config.yaml
n_layer: 16
d_model: 384
n_head: 4
n_kv_head: 2
head_dim: 64
d_mlp: 512
vocab_size: 8192
activation: "swiglu"
norm: "layernorm"
norm_place: "pre"
norm_eps: 1e-05
positions: "rope"
rope_base: 10000.0
rope_fraction: 0.5
qk_norm: true
attn_scale: 0.125
bias: "none"
tie_embeddings: false
parallel_block: false
init: "normal"
init_std_qkv: 0.0197
init_std_o: 0.0
init_std_up: 0.0197
init_std_down: 0.0
optimizer: "muon_variant"
lr: 0.0158
lr_mult_o: 4.0
lr_mult_down: 3.0
beta1: 0.93
lr_head: 0.00786
warmup_steps: 0
schedule: "wsd"
decay_fraction: 0.734
decay_shape: "linear"
final_lr_fraction: 0.05
batch_tokens: 131072
seq_len: 1024
doc_mask: false
train_tokens: 391000000
steps: 2984
dataset: "wikipedia_en"
MLP neurons of a small language model. Each row is named by its layer, matrix (gate and up: input weights) and neuron, and shows model dimensions 192-287. Each number is 128 + 24 x the weight over its row's rms, rounded and kept within 0 to 255. Numbers have three digits each. A neuron's up and down rows have the sign that makes its largest values positive.
After each neuron's rows, "fires in" lists the words (lower case) most often at its 100 highest values on Wikipedia text that the model never trained on. A number after a token or word is its count.

L10.gate49:128138143132149109135111126107156113122156110108149105099122139139067137124189162115087112113147089119130142101126133109114100111119160152153138172144125103142102146097130107098125118130149144123091130159154109103111107156142121130131135112120214094114156141065128141139140124178132155139
L10.up49:131121135119111115111123116117151099152119124138148098101141135095128130094178128130144152162120108107140141141121148099122130130097102163109187129112100132171123145122096144138117131172124148081080112117160116081138124167157111141125118138160132130119127100109159159137142104136132181127
fires in: "to" 30, "of" 9, "by" 6, "with" 6

L12.gate26:165156107127121102123106105177111122136130093121176087131136119159117106129169134127157150164113175121138147140151132068097135148114182111173141174098087112150112168086121157142157147134121140136139091132090107109130110153146123134120147116099138101134095098097113070128138115095148173115
L12.up26:096145129110096106127127107151118124080108110135105130102159109149127078146104086157100192114153105176119163124123113124120152150168122118133133116098134085068129147149100116197127145110143116124123152140121123118134147114126143125120101128104161133152142092146137116122136162176136120131
fires in: "of" 23, "to" 16, "for" 14, "with" 5, "from" 4

L3.gate158:078131137130097094193112135107143121098159128095119114164107149131139125134155148140117120129140091118133108095123153135168129133151107151140127125138201131109070120109149118155108109101128193137106132147151143174113150138105153123117123093138131130151167081141099112125107156113136147146
L3.up158:093104144146124136144124092081146115137127135126107171077142187124101189127097155111109136138147068118149122109120149077147147103127071140119097138151127121148083126097163102154147152084096138124111146122157124111103111116101093128104130103114146123121126119171133164137150133107112093160
fires in: "place" 26, "land" 11, "song" 9, "landing" 6, "object" 5, "track" 5

L13.gate460:113110113122120121166188108120147112174134108131133104152153096140146129153106191161113126143215188098140111095115142083144167102124133137108109161124151132124143073107127124168111140142131108146114099098117150145125147156128124114192128150110130112122141104108098161129154102167126112098
L13.up460:090111129199082129161101119139134128158102081138169135137081143091137124141125146126136097124119108107093136132105135132118139159119107150133140153118108110124174100156143095114088104121152161195155073151137147154160173145135112097117128110131168103118134149131125152126172133163141159154
fires in: "i" 28, "you" 16, "he" 7, "we" 6, "it" 4, "l" 4

L5.gate182:100140134155168131134167171129130134110076123149133115088153136127144178086175136137159139158140104153116088118147129132118179130137133181098140150101083148148133150165153119153161133108123131157110154147154143156125168148123147150145105139109096092133091123155091131094136094063146134092
L5.up182:108130140125141075141119106119130142126116129103130122124112147138137133153161129131150184128146140116130122134139080136141115160146123111098150150097139202145181091121119115123116149125117144139120172150146163113091112120096176092121084111165114124142117117071190093131102137136100156131
fires in: "long" 19, "high" 19, "late" 7, "low" 6, "higher" 5

L5.gate275:114159148121147101121121133103109129123098116099134129075152104115160114112106152124159098103142115077108128168100116127140132097136110132111121123088121142077134147098165142135127154160158129141146165152115123134160097125135114168141144128131168133108158132099099156097138078135128142142
L5.up275:123161149138143161171116104131076109133131118096091161108113117106133175131163101149136141123124121128140152124143163119115168167110147102108092149171171099134118119176128095114183102174125103099141134155101127123087136120077125156142120174119122184172085100126119148124113149115149095164
fires in: "to" 76, "also" 16, "not" 6

L2.gate382:157097149170113163137170118118104100093095100144107131164125130141160136142165110120129114114153068120110132136148081111144160167125115114158148126112117113181151105137151096148122098103157124134110171143090119111143122098125194146114169132147115157113136119126152103118059109090115075122
L2.up382:116148135118082146123107164126125124085129106187140150165141108127100141116098110140113151106122119117136137102150095158143163151125061117105129115111128155107179130144124150124098137110126097154107143121118123104118165132130138132119122098162121140135083184141140129116093128150091136127
fires in: "long" 23, "good" 11, "high" 10, "wide" 6, "widely" 5

L12.gate504:161160150107106156131146113146092087094160169133113118139147150144145150112132132096136134116161103130155121124102129130087101135130163158122138147129160100110105147158108100160158138100152172127129172126129121140167135114136154085127115134120118091117115127141157134101149134112159177170
L12.up504:129158153142093141088138103148139142146107155141149136104158118156112148125139129124131194101104114126133156169139135154141161110099157116202147131135122107112146145190125112130110147112160170091110146127121148153106166130147088099096110149154151163112102111150191124096125111135063112133
fires in: "and" 50, "with" 28, "by" 7, "of" 4

L3.gate243:112150147110117088142129166096134128128140109114120117170111121145164120153110108146131152167148135115123149134144127154122110113067114128134100063177147119134140170092118200117137116164116153161142159124152113125134122166162117155109166111107109122126113152116143159116119132124132165112
L3.up243:134138193147128134112178159131178138141111159064098114113170116107092146123068124131120138121116144084131121104087146092079093135140120119147141169114110106159128122092091104107095118139119112096146156155121136116127097133117095139127138170108096133162116125133146164133098122155143100108
fires in: "to" 94

L7.gate277:140160115119146109146105144106155108166144132132127137193134134121142147137137121166131092081155127195131157120090122091098104114096162128075155118151149127130094140136139096109087084101152168149130129165122129154114131170135146087141113155134158124130157105164154172128137139101072119124
L7.up277:125092116194125125134115135114119110143134157086077143125186111122122146142121113139128125164101101104105140160155179114177117127112140117154151139082114118125134137128147086144068103143129119149125165127131125184127101138099133117168121151097135145165117136149151186158149129110124142151
fires in: "of" 59, "to" 5

L10.gate410:133131149127087058072126111135113122114176132138135121165085174110129118120112124146174118099096127104076119164105110120125124115133089178176121103058125092149119165093154169156170097168130122132124121134154100135146155091120110127125160092142123138141115147166138109142155130122145112154
L10.up410:182151119124125092163138114124150109141144157100165139123141125125099135139134112178129100098126152082124134144152186098093138150104139167173108139123132126137155115134154089167091122133111140127110081138076136109127116168124137107142121092162164131139146167125113156144110119127119166141
fires in: "had" 78, "have" 13

L10.gate130:145089171141104128114132117107156115105128121153147134112116116106082108079195144089140150138146140068105118103160103130169165087146124108138146105163073142102171114142125110106111119114146100118140117168148104126139119107157141111099121119109115083133122153083153175118099115159165126122
L10.up130:107166105120147130156129182115107084092157129153170120167126139167094145144094133093114131130107136109113083144133141185109134114140181132089093145148124142137152122148093122110095141145141176158129133139115113141117117117108146109139117148158100145171117118129096124124113150138123140174
fires in: "by" 33, "at" 21, "of" 5

L13.gate17:147095156107152112147164162105135114147059117135143141145121157123144116150174142161141123091171111137156139123106134102167127164166117168108094142122175169143098143120082125132125121136096141133129166135107133146094164101078132140148151127140141142093119133127135134104169114118140118089
L13.up17:110163113110139100169105130135132104091100113108159124132157154142099125150120120105135115119113114120139116120124168128110147144171117156129157115127149127142144137169095127073110153136121131111149118125121111162124088113163110149089126132107096081072169150119136124117097120129133100119
fires in: "the" 65

L3.gate307:117123099105140149113113112136130148167138117103139121121138108122169116147129142130155099102151127098147100130121143112144136155099156145118127159130104113129133144145098124073106141139187173132143132143160140147100103104154150126119137121135124088112120115115096058115146093141107119121
L3.up307:159190125114106142097086130126116140114115086096098140084126152122115105134096131112088137137148094120143143102117148117143138178115130162122116087111118124091127127163127154139111108120141165145148143166149137127144126103101147180152112077134126137131113112126110116114132139141116046110
fires in: "such" 21, "only" 16, "both" 12, "either" 9, "reportedly" 6

L2.gate404:095113152157082159145091143118085108116156168103136137137078076143125131169177122152096104142139111108107118158094103106139125134122162138101126133133161134165113150135182122104125161136124153110097138157111135118166097119107099140161137125118122132128095128104117137126100136119138174113
L2.up404:084122116126102123134139102137144128130136144123106127155141097146123123111167113135142130119165137095066096140106108137127122135125134128124129159119159126090109156122155175145126167098134134102113157084091147163122130116180122137118138102122123124143077096122176176120090128176154162162
fires in: "no" 67, "nolan" 7

L5.gate43:125096151101155084117088129128130114122134146108087134138113154146114127132144111168122138158151117119136131123124141140109176122172155166123174135130104154085139156119134141105133143122128142123153163144149178078089154135124133125136086158121136161195104105093165139170106105108101101169
L5.up43:124087142162149114129170142140083161141098116094142157168137113150131175160094163152108083132148128134112126116145109153151147151128153173145135105147134134114108090101155119113129115142178118104141133107109154144140100151111121126132110137100143189153111112153165115177126157137094107151
fires in: "with" 50, "have" 20, "has" 10, "using" 5, "having" 4, "uses" 4

L4.gate151:114129142141142141142136123071104129133100121131114091099118140110102093090153101090102115137113124128158146149145086085141126161144159142136083118141073097141151137118138139101155142167130122086127108170098134138164122131142060112137127117133131165158091126114118113129138134117142087074
L4.up151:154156144094154126115122134101120095114105106109128131165143099137134121121123173104137132164128123138096128114164099113152142135120089127114130158168166110083128122104130122114123138107147132177114108118100123122127112123091170126126138083086123138153073149124145121144094138112151116124
fires in: "of" 33, "produced" 13, "production" 10, "written" 7, "received" 7

L4.gate264:088134146127138129135135086140107141135142156145104166120132093077119133149121107158160116098131117087112146147104123152194143117117146124179113161132135139151141101106140129112131098138126166108128140108106160124164149147154113105052123097104115112146110136095153121137160089117098104107
L4.up264:118146177174138116118093136088137122108166154119125138113137138131105167129159111104139167112104160141118151122142162110137116135133154159149137159140140134107137122166112124117129115146137152104128152143106130119152177146109117143131093138124137132138108087092164157108100138132119132120
fires in: "to" 44, "not" 13, "sheet" 4, "ll" 4, "only" 4

L5.gate148:098147134128101125107147123117171099161121111122143106169121087188114202146135169116082120142122101134095127121147119126173146112125081131166054094137124103146149138145111127138146138137076171137127130127150117150149169110128155126099139112132118119141144166145144137125096084081138132109
L5.up148:162145137087122128116154154078128130124135137078106150166111086131136131145117118128148167142083089124141122128165132150126134137134146115055127143115107102133111127144114167130152136147124163132144140145150154122152147094156129168093130176097095066145097112148080144102156114089163104081
fires in: "0" 29, "year" 26, "summer" 6, "columbus" 5, "years" 5, "bronze" 4

L7.gate193:133142165156102110154136100117122131126132139109107060136119141148149128167134127143090128162130132137122161158140139132166120132121126131121111095141129134085125125120091127130158091124120131160113144100142121114135118143114120100152104126138116118166105099109141120110122131130113166071
L7.up193:116107126150153111107112148114132118087183113067112125137147116130117161097160102163128149174149129126083168140151130104119111131156100105138125160132123119114155116121113094132093109124171139128138122138129119104153113170104141136101117154137163143189093103118082133103090116136103179162
fires in: "not" 68, "to" 5, "non" 5

L3.gate62:095112130106158072126122080125144152142118150137137139105119155183116121112110123120124098140112102116067168114085130146112128133109074157108123166101106109137135118106142130139116099138134146099109107112132130118154138159121127115173082121153132148118141131116106149114129078141175096161
L3.up62:175096131134131094170089119122117147109155145095108146123124146142137168101130124175132114109148127153101136100095109130148127140129179180106099145128143083122103121073150158129137089134157110090123129136120176127102133122108132137115176085131158161124173156107163139168142183127092165140
fires in: "with" 79, "have" 9

L3.gate359:182147127097122119104143112097130154133121123146126113127112084149156127110148092122083127136155085116099111126083120136192132117143110135125164122139132098152134120145110141130103141146130119100112152143082103146144130142113137121103137091186103125142105121144116157118111182181126120148
L3.up359:135103126119116115174107149122111091094133129135136102124089126134110113127126133133126121147168119120122128161095162146105180115139140127096116187162101080090148136112144124136105089115120144113146103115093141111095128108085096099128164134183161164118104123091148143138119105128141148189
fires in: "no" 28, "el" 11, "eliminate" 7, "elsewhere" 5, "elvis" 5

L10.gate460:139104105149138097128156190148117153150147137093099123122115133154080109133103148091113136120119160117087113117123156117171115139095109115116135113161167089156154170125119122147140144102154116078095145138162112094122126087168149140121079120120099117106141127114135125116132154167092141079
L10.up460:137094156103117145138168111117090110115087125148159132110108153113155152137149121154125128132115126110134096156142121061119092137107129111151124104122151152101161126182098169127126094165087126094133144125150123130129135105117148110148127083142136145104144137109146155112148143136135199106
fires in: "the" 17, "for" 15, "to" 14, "after" 11, "during" 8, "of" 4

L5.gate365:094142125110150140136112120163159165121121110128183143125116141127092089132109133115144107112157122119103139143138156087151156131130114134131144114102147122133160153112130158117149124146145176159109119059107135120151156129168141117148172097101182142157109117156140123123146116140136181148
L5.up365:103119129128103094148162126128153143136081157099108154080156067181132125121097149131177128147127159119144142107125160139153091153144138146156161121125100096145135094109157136140141104145110112099147164150112136179117128116160142155128128139131122162163063137108090150123131153129106133150
fires in: "to" 73, "should" 9, "would" 7

L11.gate53:096155148133136128131178147159081110119074132112149108109104116125143073147140106091164124163121127129114133116150114117148135113119112091124131086188156173163141127137129088118167120095155107135138183141093124125103098109052096108146129149150148125099126151163103131147172056105118128135
L11.up53:143132147109119164091090128120131120090104095152139105131148099097126140123149125154164159136118101128121154177169161119086165118117092143115123101184123153181114153127149126070154134134155134172199131133119145123132092163160124146156135116144141107107126133149141134087120096106149125094
fires in: "to" 15, "the" 13, "at" 10, "from" 9, "as" 9, "of" 8

L10.gate266:112145144133138114134121139126110136153084133162140080076173150145127171135142109103120160162167137127155116161148081126130109134148120114116119115146074110093125128167115132145107126135126139165107135157177147134110118123118160128106105078111144102113138143121116168139119109139107137168
L10.up266:126151140147148111120155122146139164073120125094123140116148172132091153145124104124116164145123092147122140142141185180123117137110122145123121112156105149170136125129101079097114140110115153116113096146136145152101136148128132121125104112161174167177121153160130122092158164097092141147
fires in: "by" 39, "and" 25, "without" 12, "of" 10

L3.gate273:141139139104131095120136134103157118075129105127121086171104153150126151100094115088180086162127128113083134106130133111186139137109097131162113163111130092113128139130107104162158174099152143072135092102159169138125101130163104143151089127126142113159134089139113144100139127120143118124
L3.up273:134142136126109101131129160097141156132100124127146133110140113121108122152161130086150116156116112155160123113117136126137145102134155102118151149121113134117088142099140138135095163115100184098110140154175092108082122099153137142131141162165146107139172090150163100143160102155146124135
fires in: "area" 17, "land" 15, "landing" 10, "place" 6, "areas" 4